config = dict(
    n_layer=16,
    d_model=576,
    n_head=9,
    n_kv_head=1,
    head_dim=64,
    d_mlp=1728,
    vocab_size=21823,
    activation='swiglu',
    norm='rmsnorm',
    norm_place='pre',
    norm_eps=1e-06,
    positions='rope',
    rope_base=10000.0,
    rope_fraction=1.0,
    qk_norm=True,
    attn_scale=0.125,
    bias='none',
    tie_embeddings=False,
    parallel_block=False,
    init='normal',
    init_std_qkv=0.0264,
    init_std_o=0.00466,
    init_std_up=0.0264,
    init_std_down=0.00466,
    optimizer='muon',
    lr=0.0149,
    lr_mult_down=1.5,
    beta1=0.93,
    lr_head=0.00954,
    grad_clip=1.0,
    warmup_steps=102,
    schedule='wsd',
    decay_fraction=0.866,
    decay_shape='linear',
    final_lr_fraction=0.05,
    batch_tokens=262144,
    seq_len=1024,
    doc_mask=True,
    train_tokens=1505000000,
    steps=5742,
    dataset='wikipedia_en',
)
MLP neurons of a small language model. Each row is named by its layer, matrix (gate and up: input weights) and neuron, and shows model dimensions 336-463. Each number is 128 + 32 x the weight over its row's rms, rounded and kept within 0 to 255. Numbers have three digits each. A neuron's up and down rows have the sign that makes its largest values positive.
Before each neuron's rows, "fires on" lists the tokens most often at its 100 highest values on Wikipedia text that the model never trained on.

fires on: " by", " at"
L4.gate1487:120110167090071151126238123118134183135080122127134151124168102172098100207146088177178128198070125113126171096087151120121103159101142144112156183105125147151158136121127134055096158135064151048158118065133185169109113134160175160141126115083130145097162163158086121108161175122122118114114102152130100121111187106223077116166108109075130118157106095119154171025093129178142090137226
L4.up1487:096193090166189127106110107103067184128117119101171129182052098145105096100126120154151154098128147105132153071121129164100115095091146125114140133170157083116142155161179117140161141172182147116146177047153201150103095122094100072097188110131197105126135148118125143065188158145083135110159122138108128131154121123132132154172123143147134076109147171139161129168118097127176155102093

fires on: ",", " ", ".", "-"
L12.gate1609:085089133117110128078198149132114047148156092139130156059158124107108122123098108185169022130141149068179105150164124117144135098141150180165154142084122183133173147096130148146106122112142165072108130128131171066163085087129147140198139123073120140137188171171117144129102083116114137101093101153108141195168082146156120195137184098135122121086128165111199155115122156182145161170204
L12.up1609:093155120114165100132098081154145172042165086168135108126168111129146159117143129127193134091130128118191155104126104126117137110101180093112111144105126184164190106145108104187094104153108081155147112131097090151141126108108107104136114132082218141156149121156124159130163103125186133099126097141113101130153143089074116110078171159111162100093159158116145154159120167109095116167144

fires on: ":", "19", ",", "-"
L10.gate374:134176127168100086172121130087168101115159116159116141139136132148157116124139127130117104130153123126149131141125068135135145094117126148169079148158123146076153093158148116184102192121204091106127095160091123131073136130144114151148111157164144097143214090134173132165110101126087165097122084136180163171108111145163090163112122110097163087114120119149216096096132148193123104135159
L10.up374:100078129130113179100154138157154109182156105099132135087141159142121101078118122109129137187119197180127077156174057206163116135089098092135082128111192116118150140173165075089129136042173161142146100167086153108085132133185125172133165164157140173085124158106157099137102130151132146101152083170131097179110156154158180132121108127080101074081143076122176173115175150175109095113162

fires on: ",", ")", ".", "==\n", " that", " who"
L4.gate1396:100098123094083141120163156100097136131105149040155139149084121157207115114198126151085075144107184085071139107142167106110181126102172165098051131098117167166138144129191148119123145090092135094043159150114157096178141178114175155105140085139150115132136127109146112120092142146135153116191036122104154153111157127128154178163135167134141085159130082132167084115077133148150098178095
L4.up1396:070118148064132136138039166170144101099154071165102095103165101169134123153156122185174122113100114163093166114147136147159161093122186146074092090086122143137137150157168092162209148097126116137159191126115116155144125088102090191100067100103206109137159100091158174148118109188151167091130106121130128149142188088116098154115113133088157143092140169141142125164153115095173111137149

fires on: "19", "–", " ", "18", " (", ","
L4.gate917:133114086147116104095104126101125114101128125093117135111106132145135129139099129168121177171177087151124079205168154149112111142154053093134098152144152179102135107080119156156067182161143123087108139160127171128205165124139086091108125075134091093167154115089154097100124068134106094134100167132115122096134155053117119097127137169154124144156109152107182139102192079204119051087100
L4.up917:128077061091099141165150127062117146147164118131103186157070146123143183079175093134138066149109157115104068145114103128122153115138097049078095163111081117110170191131175163117149083077146092109177108157117091171107140172173071107133190163147161179084183137132146076153100143198107214106169041178091077180096126100136120129062151120149164215153144070185135092154116107126083160071110

fires on: " My", " in", "In", " In", " by", " her"
L10.gate745:129103140078100155134164119097082149122130150120164166057181120128108097154048134172144110160092140139108207086134155189139150115109149091133136089107148173166127166116122144125124159118158123133141124128119117175098083126125086174131127115145110140095138176108116098131100191166089067118118135135086101161126173140114107040109046134095143131165128125148158107068130130122182193118087
L10.up745:172138146145148197106158092105100109113091110160118137164162103123143134107112134075104116150170132157086172194126101075150119174077136138145134106164070145129130169125169122111109131140169163112135076146086101180145109059111151106132135127164196121110159119128131089060069102118154135102165108154142117165155117069138162147127123108075156133090171121117055114122110135141164123162091

fires on: "'s", " his", " a", "y"
L10.gate1107:122179126182100137163159133118103090143100127129143107089100169202109130154118140091085143129179134075042194086184118075119142152107158175127146166100127180094098127164115157121161103161106131092103124152125074055134122134124123160082136128099065142072152131126148163118108151134065139107151141084158104152125178176137033145152142104212117125130117203078086109175170137110143131130141
L10.up1107:071136171137147138122106203177176126128144105192118133116108176100120172118167161082135109139088118139128101092072133115157103098122121081140118122170088114124106103135088100080130142098108159074169081165109119078139070139124144187141199158102101162107121142090115101203096174119098121137068115095073079151140168167129155187145144107150161149106115144200087101150072094099173105114222

fires on: "\n", " of", ")\n", " |"
L4.gate1176:122114136153082134155108153199144105091112115162139131169172103120122113120141091159164137146120113094073162159149151141158128112088188125091045102098125152092131178045087142153162135181117111082143114107140120121166163104117085100138064081164181167105155099127147116141170083176111141108148158105082139096104075109132153049109071122113058155131169097130139166160131116220103133129119
L4.up1176:146152099118137130172119167076123132101130101095092138145199140089162101095142113141146121104183119073134101118088136097119061098132134158158138136107151134130071161145093117112155164160103127163149102151153114101119146097098164138135098107140100208157145118147059118134159169091140160163136118108136128088162099099141161147118136150140152142093211126079172046118135173146071082138140

fires on: " his", " her", " a", "."
L10.gate629:126116054112131145199127187137117176117134103159160103130119091164118129126172113122094127126149159135144105148113094085131121125087163149121127157094067120079086162136122134154117131124213112157124111153137071148092131168098122181132190168051076183165116157115111114097219110098127190139058188110100112121167149121138125100122089025155104086148142152107143158210170144084121203158124
L10.up629:142127178132105170151156165151128115090146171113136104133131147120101126102146167121129149111210166144091043119099156141178066107123127174220104148146142141132124099114134179137101082083089168130160129079110140083227115122130070158193108145125112126102131062136158100122072096084124187056071164124160088122130133148146182083086123159158149131067080139173126200125107154146114164087135

fires on: "–", " ", "19", ".", "\n", " |"
L10.gate1268:149115146155107101141119093201108118085122131175128134086201113127156133135065097124151186151142099111170109108130133128132144123106151091126129123087168138130132146132167139113088129171128139079071119129130136151073133103128119129196105134106141112108095063153170109202097129158137138181088111138069160130086084138157151146123078112107161139154176129128071192156119092139121139160187
L10.up1268:172114131160148086104152165141085152146144080158133136126145106139154125120126133140170101204091086156113105085132163160181106076088099155139146134144143129115130109082108123126067176120146071106119129119171129134162125086081153166147072151099115115161140133171177101110144121100159149146183112115078114175117138118089186141145130082170140123131098084109138124148093171160142076094144